From a checkpoint of a small transformer trained on Wikipedia: 6 heads of 64.
MLP neurons of a small language model. Each row is named by its layer, matrix (up: input weights) and neuron, and shows model dimensions 48-111. Each number is 50 + 15 x the weight over its row's rms, rounded and kept within 0 to 99.
A block is one neuron, or neurons of one layer that tend to fire together. After each block is what it responds to, as a language model described it from the Wikipedia text at the highest values.

L4.up11:53 69 46 34 47 50 40 36 29 44 41 44 29 59 59 42 52 25 61 33 53 57 43 72 38 41 53 51 49 52 48 56 25 70 46 47 52 44 55 61 37 35 98 74 60 73 33 39 29 31 56 33 60 65 40 39 56 40 55 37 73 46 74 60
L4.up291:73 58 85 57 55 49 56 47 73 44 53 67 49 47 35 61 42 36 62 50 63 53 45 45 44 52 69 30 08 52 33 18 41 65 38 68 41 76 27 60 67 52 60 21 53 51 64 59 40 41 35 30 49 69 35 50 45 09 56 70 40 55 66 40
L4.up361:54 37 69 57 30 40 21 52 50 63 58 42 35 34 48 54 48 43 37 34 57 49 72 38 26 33 50 64 35 35 51 38 76 44 69 56 48 27 60 25 55 37 46 55 53 32 56 50 52 34 52 55 22 11 23 39 79 64 39 48 23 14 21 43
L4.up660:51 50 48 55 58 41 36 31 50 38 64 48 55 15 57 34 65 36 32 58 14 57 35 66 59 47 46 65 38 60 53 22 45 72 44 55 11 25 65 60 29 48 64 20 47 69 44 49 52 52 41 57 41 26 36 50 59 58 25 68 45 44 67 38
L4.up1015:52 63 53 37 24 45 36 33 45 67 21 35 43 74 59 72 43 30 39 43 60 66 42 23 47 57 28 41 36 51 45 52 49 61 35 48 58 58 56 61 14 46 60 70 31 62 47 53 37 36 55 44 41 65 28 55 62 59 54 35 72 52 74 63
L4.up1040:58 60 65 68 48 65 33 56 97 15 67 63 40 50 69 48 52 54 62 47 58 38 33 38 55 53 61 50 65 26 57 62 61 56 40 23 29 69 38 61 60 58 09 31 58 14 34 64 51 53 51 74 74 75 18 43 47 39 26 35 60 32 35 55
L4.up1421:53 48 55 46 61 39 43 67 43 31 56 29 51 73 40 37 60 06 42 41 39 39 50 42 34 56 53 62 39 43 54 20 40 51 47 51 53 56 62 50 79 55 81 62 30 76 49 38 45 48 52 59 80 57 56 64 64 46 19 42 39 40 53 64
L4.up1501:34 46 58 37 58 69 48 64 71 63 51 41 41 22 47 49 48 35 41 35 56 57 71 36 22 72 57 72 43 76 28 24 66 32 39 28 40 70 51 82 52 53 78 64 34 56 54 54 52 42 58 39 68 60 56 48 93 40 20 73 52 22 52 45
Responds to: Word-initial capital fragments

L5.up1137:51 46 59 47 69 93 34 62 38 39 38 54 61 30 49 46 29 52 57 31 42 69 84 54 33 49 42 24 36 67 57 23 21 47 44 76 72 68 55 35 45 40 60 56 27 50 60 73 70 39 27 59 53 58 32 37 70 58 78 72 67 61 63 63
L5.up1174:69 39 22 52 57 41 43 44 62 54 41 39 66 43 52 53 52 63 58 37 43 40 64 37 40 54 81 47 33 57 56 39 45 43 35 79 60 68 24 64 60 50 48 60 50 60 49 59 79 55 39 68 57 34 56 42 76 22 62 53 56 61 61 59
Responds to: Markup line endings

L5.up159:61 69 54 49 63 44 48 54 65 43 24 66 78 47 45 62 64 54 78 49 72 62 37 72 77 42 55 52 23 73 56 20 56 46 46 39 24 77 55 23 56 83 57 53 66 40 29 65 42 67 56 73 37 25 45 37 44 49 46 58 64 56 36 45
L5.up1492:49 64 42 43 46 27 30 58 34 77 43 51 46 35 32 31 73 72 57 55 47 49 75 68 59 44 42 46 40 72 32 80 62 60 53 62 37 38 61 44 36 43 33 62 35 44 46 50 76 77 42 62 57 54 25 47 30 30 40 36 49 51 31 52
Responds to: Title-initial "The"

L5.up793:63 57 46 31 26 54 43 41 56 40 23 59 47 59 40 31 48 50 65 51 69 61 28 32 42 50 60 72 56 60 66 32 53 45 44 25 61 34 70 40 48 65 57 51 52 67 51 56 28 39 50 37 67 43 61 35 41 39 38 44 32 44 57 48
L5.up847:48 62 62 50 37 64 34 72 19 38 53 80 68 45 52 56 64 48 54 68 53 57 64 59 44 45 70 62 34 41 41 41 54 41 38 29 54 19 80 50 67 36 53 39 73 50 63 43 50 48 35 40 17 50 38 71 44 45 54 38 55 48 59 57
Responds to: Paragraph-ending boundaries

L3.up389:54 40 47 63 49 42 29 83 72 54 38 29 52 36 62 77 36 33 66 42 51 63 66 50 33 65 35 48 68 70 62 62 36 41 48 62 62 71 74 32 42 43 52 33 54 56 71 45 38 13 53 59 58 42 27 47 17 49 72 81 48 45 30 55
L3.up545:44 41 71 68 67 57 55 20 55 57 46 66 60 55 63 55 37 39 31 44 44 58 70 42 33 70 32 24 42 46 54 62 40 23 32 46 74 50 51 21 84 59 46 52 26 79 48 65 56 37 69 46 42 34 38 62 59 49 48 53 55 48 48 31
L3.up601:69 58 38 46 39 19 29 41 86 46 40 51 39 38 68 60 57 58 48 26 68 70 68 38 45 54 32 34 52 58 57 43 54 55 86 66 56 49 66 31 65 34 52 52 72 30 78 57 33 42 79 53 38 60 60 14 36 35 54 49 73 73 49 49
L3.up953:40 49 70 43 70 27 44 27 64 63 74 40 53 38 49 45 35 48 38 64 34 42 68 73 79 79 31 38 39 68 59 48 25 46 34 46 35 59 65 63 47 59 48 53 74 29 68 17 43 15 72 45 63 68 25 55 66 57 50 67 56 34 50 47
Responds to: Numeric stats table cells

L3.up416:28 64 22 51 35 54 49 59 47 43 54 39 25 50 63 41 35 65 47 34 40 37 41 76 49 37 35 21 58 40 50 32 28 57 47 54 38 69 55 17 60 48 90 53 30 32 44 37 71 33 36 66 34 70 64 58 73 30 66 48 58 43 44 55
L3.up973:47 31 51 46 32 42 54 55 46 25 32 61 64 06 59 46 46 24 43 51 61 53 49 69 35 23 71 31 25 47 55 54 53 53 57 38 49 83 36 28 41 43 58 63 55 52 10 49 51 61 43 57 70 42 39 46 28 48 83 66 38 53 52 54
L3.up1207:57 89 55 56 51 37 52 53 52 13 68 50 56 48 53 43 46 56 58 32 45 31 50 51 22 50 41 57 61 73 40 76 38 53 40 55 56 75 65 51 36 64 50 41 79 44 36 43 65 36 50 36 62 86 33 70 86 35 28 35 40 63 67 44
L3.up1365:57 42 22 47 47 49 67 37 64 41 80 57 57 16 33 51 30 57 33 49 47 57 38 25 46 51 39 44 64 59 50 40 52 46 64 81 63 58 69 40 19 28 66 60 47 56 57 35 60 46 16 40 57 56 47 44 60 61 67 36 54 12 58 72
Responds to: Second part of compounds

L3.up148:31 61 56 61 78 39 77 58 61 59 56 13 40 67 36 42 35 37 51 68 37 54 41 47 54 64 64 42 77 50 57 23 40 61 51 39 53 63 58 33 69 46 45 54 56 66 30 60 18 84 45 62 57 62 33 46 39 34 17 49 28 35 51 79
L3.up437:39 58 52 60 52 68 91 52 40 57 59 29 58 58 40 51 48 18 33 55 61 41 41 57 74 77 62 58 52 54 68 35 53 62 50 38 86 65 69 35 61 46 50 41 47 82 28 51 33 48 44 67 59 69 35 68 35 08 04 40 47 55 41 43
L3.up1033:27 58 57 48 45 08 79 66 55 46 49 38 49 48 50 75 44 48 87 87 51 38 53 56 60 65 60 43 64 78 58 27 46 38 42 22 58 54 46 11 70 69 25 51 49 61 38 62 42 76 39 68 43 63 72 77 50 45 44 69 37 36 43 72
L3.up1368:53 51 38 75 32 62 58 61 65 42 63 20 55 44 23 55 88 46 54 70 53 41 56 16 30 51 70 48 39 44 67 49 72 47 60 47 61 61 44 24 63 33 45 34 58 64 39 49 54 30 29 72 27 57 50 37 08 32 42 51 61 67 30 53
Responds to: Early tokens of titles

L3.up152:56 51 59 28 51 74 51 47 38 31 51 45 60 48 33 64 21 34 59 39 67 50 34 36 55 72 38 50 67 37 63 27 45 44 40 41 72 60 84 28 45 47 47 26 41 48 63 44 65 55 60 74 17 72 49 54 51 45 65 40 42 47 57 41
L3.up397:54 62 31 55 69 25 54 45 67 52 60 57 43 61 50 60 58 49 45 40 40 49 47 46 27 76 20 37 59 43 29 29 62 37 17 54 69 55 72 50 12 47 50 36 68 32 51 56 49 60 65 72 34 66 54 37 51 57 54 63 43 43 41 45
L3.up889:45 67 70 44 44 31 56 67 69 56 86 43 36 63 51 42 58 33 61 42 38 26 65 41 84 32 76 43 76 36 47 46 65 36 49 54 56 60 63 44 36 79 36 55 63 43 78 66 55 38 52 66 84 57 30 64 32 35 45 26 50 47 56 80
L3.up1242:64 34 29 52 43 54 62 62 61 60 62 28 59 53 65 38 66 49 61 36 27 49 57 43 41 59 69 74 69 50 74 76 50 43 46 50 44 48 66 52 64 25 49 47 55 62 48 49 47 55 55 77 51 39 45 45 24 32 65 67 35 42 77 33
Responds to: Determiner opening object noun

L5.up246:73 49 67 64 62 19 81 33 60 58 55 44 30 65 71 61 77 43 64 31 68 60 51 28 63 62 48 32 82 61 47 34 34 60 31 73 60 65 54 69 28 54 52 74 45 54 52 38 24 65 67 70 53 45 39 38 38 51 51 59 55 67 79 61
L5.up1238:51 53 50 50 54 52 55 37 51 16 42 37 39 53 37 67 24 37 24 52 51 42 25 33 55 68 12 50 49 54 69 82 52 77 62 41 37 48 67 78 48 45 37 44 42 39 51 42 34 51 39 47 64 31 47 17 46 64 43 27 44 60 34 75
Responds to: Indefinite article "a"

L4.up81:33 56 37 46 49 37 38 51 52 34 70 38 48 45 37 54 88 81 36 31 75 45 54 52 46 48 38 56 22 90 50 38 53 48 56 50 67 35 44 58 40 51 42 64 78 33 58 65 38 69 65 76 30 35 48 71 33 65 54 67 67 43 39 65
L4.up109:58 60 34 44 54 58 58 34 67 55 47 52 81 40 68 40 70 63 40 04 10 64 61 63 47 59 32 76 52 56 59 38 59 52 67 65 36 46 29 59 57 68 60 41 48 48 64 57 37 51 62 47 39 33 67 63 39 52 54 81 43 49 38 80
L4.up491:62 49 29 35 54 35 45 39 53 46 29 29 63 55 61 25 45 36 58 58 53 65 69 77 61 54 68 62 61 53 46 55 24 58 64 44 15 48 62 77 61 64 46 65 47 43 27 55 42 46 41 57 29 67 27 69 42 51 43 43 54 52 39 50
L4.up845:70 36 54 45 46 38 59 97 38 28 49 51 44 50 18 35 60 70 85 27 58 44 53 62 51 55 49 57 53 36 62 58 36 74 51 65 34 45 69 60 29 68 44 41 32 63 29 34 63 72 90 57 65 34 63 54 42 39 42 38 71 42 67 58
L4.up1270:70 46 44 25 77 22 57 27 50 34 62 45 68 80 48 54 50 67 49 56 54 62 57 55 21 49 36 49 69 53 54 29 73 50 54 58 56 38 57 59 40 49 79 37 65 51 69 39 59 75 40 67 43 58 34 62 53 68 73 42 39 65 44 66
L4.up1304:22 59 55 33 71 25 64 61 29 41 60 50 39 65 63 75 27 51 69 28 85 40 47 39 42 51 38 26 75 40 35 49 87 54 35 33 46 43 82 32 34 63 54 54 56 61 44 68 46 68 60 35 33 45 40 50 52 60 80 52 49 54 46 70
L4.up1329:71 67 49 54 42 37 59 47 41 44 41 34 61 58 46 47 52 49 32 63 35 71 25 42 77 49 38 35 37 65 37 38 63 53 50 70 51 81 24 42 48 53 45 72 42 50 60 44 63 37 49 52 62 56 31 62 58 87 95 25 40 43 40 69
L4.up1424:52 47 46 51 52 66 74 52 57 67 10 45 64 47 34 54 68 43 47 65 59 59 65 73 33 74 77 28 59 73 43 53 68 27 49 52 34 48 43 70 17 46 58 61 40 52 48 44 77 84 21 68 84 62 58 50 56 34 61 56 42 55 58 71
Responds to: Mid-word "c" fragments

L4.up137:64 37 58 62 49 58 34 40 33 62 22 55 36 58 56 53 38 41 43 29 45 27 45 74 39 61 74 57 57 55 77 16 51 60 35 63 57 61 21 45 37 82 49 56 59 33 51 43 62 70 54 46 61 55 52 44 35 52 74 78 52 78 95 44
L4.up146:48 26 67 68 55 34 43 44 59 53 59 75 54 77 56 48 40 54 49 56 30 36 50 67 38 53 39 53 62 69 23 43 53 38 24 55 78 49 14 40 59 50 63 51 54 74 60 34 34 40 30 72 45 55 22 36 55 41 62 42 68 39 19 32
L4.up489:51 29 65 81 55 65 20 52 51 36 62 14 34 47 55 46 69 49 47 29 35 56 51 44 41 59 29 25 43 57 56 46 61 03 46 34 49 57 50 56 47 59 45 62 30 49 59 55 66 38 66 61 36 71 32 26 67 34 55 50 38 63 64 61
L4.up683:48 52 55 61 52 18 85 28 43 65 93 49 40 35 41 37 31 34 55 52 55 07 35 53 37 42 37 44 47 77 55 61 62 61 13 46 37 51 39 65 58 69 60 31 43 47 57 64 49 62 32 66 46 53 43 52 30 42 51 52 50 46 51 66
L4.up689:66 54 43 49 20 63 08 54 47 44 31 42 46 37 61 63 66 35 51 62 68 38 15 45 21 45 35 64 37 40 40 72 59 56 55 65 46 54 54 60 20 57 29 50 33 52 49 48 36 56 24 85 76 49 32 45 45 61 55 68 60 40 50 50
L4.up842:55 68 48 33 43 62 44 52 76 68 48 36 37 46 39 30 49 38 52 37 62 43 50 65 44 61 43 40 36 63 47 62 51 44 64 65 42 63 70 62 79 29 60 45 43 41 55 71 31 53 63 42 55 56 64 40 26 55 63 41 56 60 55 53
L4.up1132:48 64 37 64 71 33 29 27 26 27 46 47 82 20 52 28 51 69 62 57 41 69 51 48 46 46 53 69 17 76 70 65 39 41 67 37 74 28 77 50 25 51 25 58 44 59 78 59 65 56 10 23 35 36 38 48 46 40 38 66 66 65 72 55
L4.up1406:58 35 61 66 71 63 20 22 26 43 48 19 33 53 20 22 38 54 21 52 55 62 62 63 44 70 37 49 51 62 41 17 43 39 38 64 44 69 45 92 45 56 37 45 46 51 60 53 37 54 27 64 82 55 45 62 44 58 53 77 62 48 34 35
Responds to: Table row-final pipes

L4.up309:47 45 62 50 52 53 30 47 21 51 33 30 39 51 47 34 59 50 37 34 62 58 43 48 60 61 21 66 63 58 25 47 46 28 61 62 31 67 55 53 49 76 20 54 46 53 63 48 64 33 58 65 44 70 53 63 17 48 69 30 52 48 70 64
L4.up921:44 64 39 40 40 55 29 60 27 36 43 29 49 18 60 42 50 88 69 63 48 68 86 58 68 69 27 45 49 60 38 12 50 25 40 71 37 43 52 41 56 54 30 74 63 33 38 63 24 23 55 73 55 61 46 66 35 46 43 44 25 37 71 38
L4.up966:45 27 31 51 62 77 25 71 47 58 36 59 39 52 56 47 36 17 16 27 55 55 43 62 47 62 55 31 51 36 53 53 38 44 50 61 69 64 50 39 63 39 23 33 62 43 47 87 44 15 55 33 31 73 46 30 31 27 46 44 49 40 58 66
L4.up1241:63 39 33 54 67 38 21 48 68 57 46 58 60 72 13 76 13 64 50 39 62 29 65 28 80 82 61 31 72 47 58 32 64 62 52 57 84 61 65 43 65 91 44 15 46 57 72 55 65 60 27 51 62 58 49 47 38 59 55 42 42 54 30 59
L4.up1348:31 44 61 27 59 51 36 80 30 57 57 25 55 54 42 54 12 52 46 64 57 29 60 73 45 51 41 35 50 44 25 28 41 36 52 44 27 80 47 56 40 38 16 43 49 64 44 85 67 53 44 38 45 72 69 17 67 23 56 43 41 38 18 78
L4.up1383:65 58 45 59 66 45 32 36 30 39 65 62 57 49 48 51 37 77 70 41 55 71 64 77 45 48 33 47 63 57 38 48 52 44 79 44 39 48 48 29 31 51 37 68 71 73 64 42 26 54 80 65 51 66 41 67 17 46 44 68 52 53 56 34
L4.up1417:46 73 25 57 64 67 58 37 36 61 30 20 61 55 26 36 50 63 79 55 45 75 45 55 71 61 19 33 62 56 27 30 56 56 55 72 78 41 32 56 52 15 30 45 52 43 62 59 44 57 57 62 49 53 47 84 37 45 55 59 44 70 47 44
L4.up1427:48 59 24 59 61 39 50 50 40 37 39 23 35 56 52 40 45 63 74 51 42 71 55 54 66 57 21 46 81 68 32 38 57 37 50 81 50 45 63 66 15 49 33 55 52 56 50 25 35 61 66 70 65 50 63 77 05 51 70 36 39 73 51 57
Responds to: Paragraph-break second newline

L3.up317:54 68 48 45 26 86 56 43 51 50 64 82 40 62 48 40 49 00 33 36 62 60 33 57 41 52 68 50 43 49 59 77 30 70 47 42 42 43 22 49 34 61 45 41 49 66 43 59 41 55 24 40 22 52 42 29 31 68 52 34 20 81 41 49
L3.up404:67 60 29 23 49 84 11 51 64 64 54 34 60 55 41 43 42 36 43 45 79 38 36 54 37 48 79 47 44 63 43 31 50 70 49 46 54 42 50 58 32 72 32 26 37 33 44 47 45 51 60 78 53 65 48 25 54 57 52 61 62 53 65 30
L3.up725:50 49 56 35 33 53 27 42 64 42 45 48 46 62 50 71 54 54 46 62 56 87 36 82 58 36 50 75 41 58 63 47 40 41 61 31 70 58 50 36 43 73 35 60 50 47 53 27 76 55 77 72 45 41 65 18 30 49 59 23 14 54 39 68
L3.up763:77 29 37 60 61 49 66 27 53 63 39 57 22 31 36 58 47 37 38 69 54 30 30 41 40 59 69 73 57 68 38 59 63 60 22 39 41 46 19 58 53 31 45 54 73 26 62 42 48 62 49 37 61 51 44 38 34 74 32 27 45 48 52 63
Responds to: Incomplete word-start fragments

L3.up230:48 58 31 58 35 63 50 73 42 48 58 41 44 61 42 23 27 64 57 61 64 43 63 70 20 45 47 47 52 75 73 55 48 44 48 51 33 60 46 31 71 62 73 64 61 29 55 47 37 31 50 49 62 70 34 50 43 56 60 46 40 41 56 17
L3.up372:29 48 44 36 69 44 53 71 56 17 35 29 35 45 56 58 53 50 61 62 46 32 46 39 67 78 29 40 70 70 32 54 59 40 42 75 46 44 81 47 68 55 35 46 37 47 34 49 57 43 46 52 44 32 58 72 57 27 53 45 45 42 50 37
L3.up625:46 76 18 52 60 57 27 60 42 57 41 26 31 45 45 26 49 82 88 33 43 65 74 55 63 43 18 40 69 51 17 64 57 64 73 57 33 45 37 53 67 57 46 68 37 47 62 50 39 42 38 56 49 55 62 85 41 38 43 59 45 68 69 58
L3.up812:57 51 38 68 58 57 21 44 35 38 63 41 56 37 50 41 72 68 86 66 43 39 45 43 53 37 33 45 62 22 03 27 66 57 29 47 43 66 56 17 43 38 35 47 57 53 49 71 37 52 61 74 63 35 47 78 33 50 27 46 54 58 48 61
Responds to: Paragraph-break blank line

L4.up701:56 31 25 37 51 69 54 44 70 28 28 41 56 54 24 56 32 28 34 66 62 41 34 42 32 65 32 46 42 73 37 50 40 40 40 40 47 30 37 22 26 64 40 63 38 77 44 49 62 50 81 56 48 47 56 57 54 46 34 42 35 57 51 63
L4.up770:55 39 60 44 43 23 53 57 44 37 42 53 53 64 33 50 40 40 50 69 75 68 38 61 53 53 56 54 66 80 42 46 35 39 53 77 72 67 39 47 44 46 87 39 43 76 50 49 43 65 51 42 38 29 31 16 60 51 18 08 64 36 41 63
L4.up1026:89 56 74 72 36 47 47 53 48 45 74 34 29 56 38 47 65 13 59 62 51 65 35 47 32 74 43 63 82 59 25 65 45 59 58 64 37 58 41 45 51 36 61 42 16 39 75 55 40 59 42 28 19 61 32 52 41 53 42 42 21 54 56 64
L4.up1041:57 30 18 57 58 29 41 36 53 52 59 53 41 40 24 70 47 52 62 61 43 20 64 51 50 56 35 49 57 54 42 73 50 60 56 62 45 41 82 56 47 46 53 64 72 37 55 28 78 50 39 30 48 85 47 49 41 40 47 28 68 46 45 63
L4.up1173:61 67 31 48 56 58 36 48 42 49 35 50 41 47 53 48 57 46 51 65 55 30 20 50 40 35 64 31 68 36 50 66 69 59 48 28 19 42 66 75 73 52 59 88 40 37 66 42 59 51 70 39 59 54 54 41 40 39 41 57 59 09 47 47
L4.up1412:64 60 34 32 53 52 29 44 46 35 49 35 63 36 47 19 58 31 37 60 27 52 36 65 39 39 54 78 68 55 47 39 70 36 36 34 58 57 93 70 77 52 60 31 35 38 36 49 41 55 49 32 46 64 35 50 43 62 71 44 29 28 56 71
L4.up1489:59 42 36 55 65 52 57 65 31 21 57 42 70 25 58 79 47 39 36 63 52 51 40 53 30 60 28 32 69 42 51 37 56 21 50 53 55 67 48 37 24 56 48 75 51 26 40 40 63 46 40 64 61 70 69 56 48 39 50 32 37 26 59 48
L4.up1527:71 63 55 46 43 43 50 42 31 36 68 66 48 46 53 75 67 34 68 22 58 52 46 72 24 78 58 47 52 65 48 80 61 38 58 83 40 61 45 49 67 42 41 45 23 49 40 82 70 65 45 76 57 63 49 61 48 37 58 49 58 64 52 26
Responds to: Article "a" and word-piece starts

L5.up904:37 42 60 67 62 59 40 36 40 58 29 47 41 48 57 62 28 52 33 44 59 52 61 36 04 66 02 29 45 36 57 52 46 17 70 46 52 31 60 47 38 48 61 35 56 44 44 45 22 54 80 61 60 32 39 69 53 53 34 39 56 77 44 57
L5.up1401:40 30 30 53 49 77 58 44 74 58 08 55 43 39 71 40 58 51 48 77 60 60 48 41 45 42 17 53 61 20 30 41 57 54 65 13 52 35 64 57 43 59 74 40 53 49 31 32 51 27 54 56 56 39 40 39 20 27 37 57 61 54 68 48
Responds to: Word-initial fragment tokens

L4.up55:65 51 73 59 53 53 45 35 56 48 54 42 51 42 49 39 47 61 32 33 42 52 50 62 26 53 52 57 44 67 41 34 25 64 37 57 25 39 50 62 35 59 38 36 73 41 57 60 56 72 64 19 52 40 57 37 29 45 29 47 42 93 43 53
L4.up343:68 74 37 41 36 35 46 39 31 23 52 36 36 32 36 62 59 63 54 48 56 54 48 41 60 34 71 72 70 37 32 23 44 76 41 33 45 53 62 62 39 75 36 66 43 55 33 34 49 55 61 55 59 24 49 49 52 41 23 61 42 80 44 33
L4.up367:35 51 57 40 61 38 25 49 22 64 57 66 46 63 40 52 54 49 37 30 31 72 29 79 57 34 49 62 48 42 34 50 41 75 74 50 35 23 54 49 45 71 50 64 49 72 55 50 49 62 49 67 42 63 41 41 54 07 53 44 58 57 78 40
L4.up420:55 41 34 53 59 52 59 36 25 43 60 49 23 26 38 45 60 44 41 50 55 42 43 32 60 47 36 41 51 39 48 60 53 73 75 44 70 34 12 47 55 50 58 65 62 50 63 57 55 58 58 57 42 66 54 55 48 68 43 32 42 54 56 38
L4.up494:35 30 74 49 41 42 65 12 42 63 38 40 64 64 39 60 72 70 41 57 44 52 52 45 64 68 50 55 49 50 30 42 49 74 52 37 51 56 66 51 34 60 58 30 35 66 61 61 54 65 43 50 60 35 69 47 48 43 43 40 72 55 73 48
L4.up1184:51 72 54 50 38 69 60 49 32 49 53 24 23 80 56 45 45 56 27 55 46 23 39 44 41 23 38 42 33 47 67 55 48 46 62 46 41 32 26 61 43 68 65 49 40 58 41 61 52 60 30 62 30 50 28 58 42 57 38 30 70 25 48 70
L4.up1401:70 64 55 45 47 40 56 68 53 51 55 41 32 56 69 42 51 60 58 71 47 53 61 42 42 27 34 73 55 75 40 50 36 46 64 77 28 50 64 47 53 51 36 75 69 64 36 51 65 58 61 43 50 57 37 62 41 44 40 63 78 79 66 43
L4.up1449:72 62 44 53 55 52 66 56 64 65 52 68 37 23 49 28 53 58 50 63 57 30 52 58 56 46 46 76 80 44 34 46 66 80 39 47 80 54 29 50 61 47 48 60 62 50 33 63 49 37 60 33 48 39 53 35 31 82 27 59 37 46 51 65
Responds to: Word-initial fragment "comp"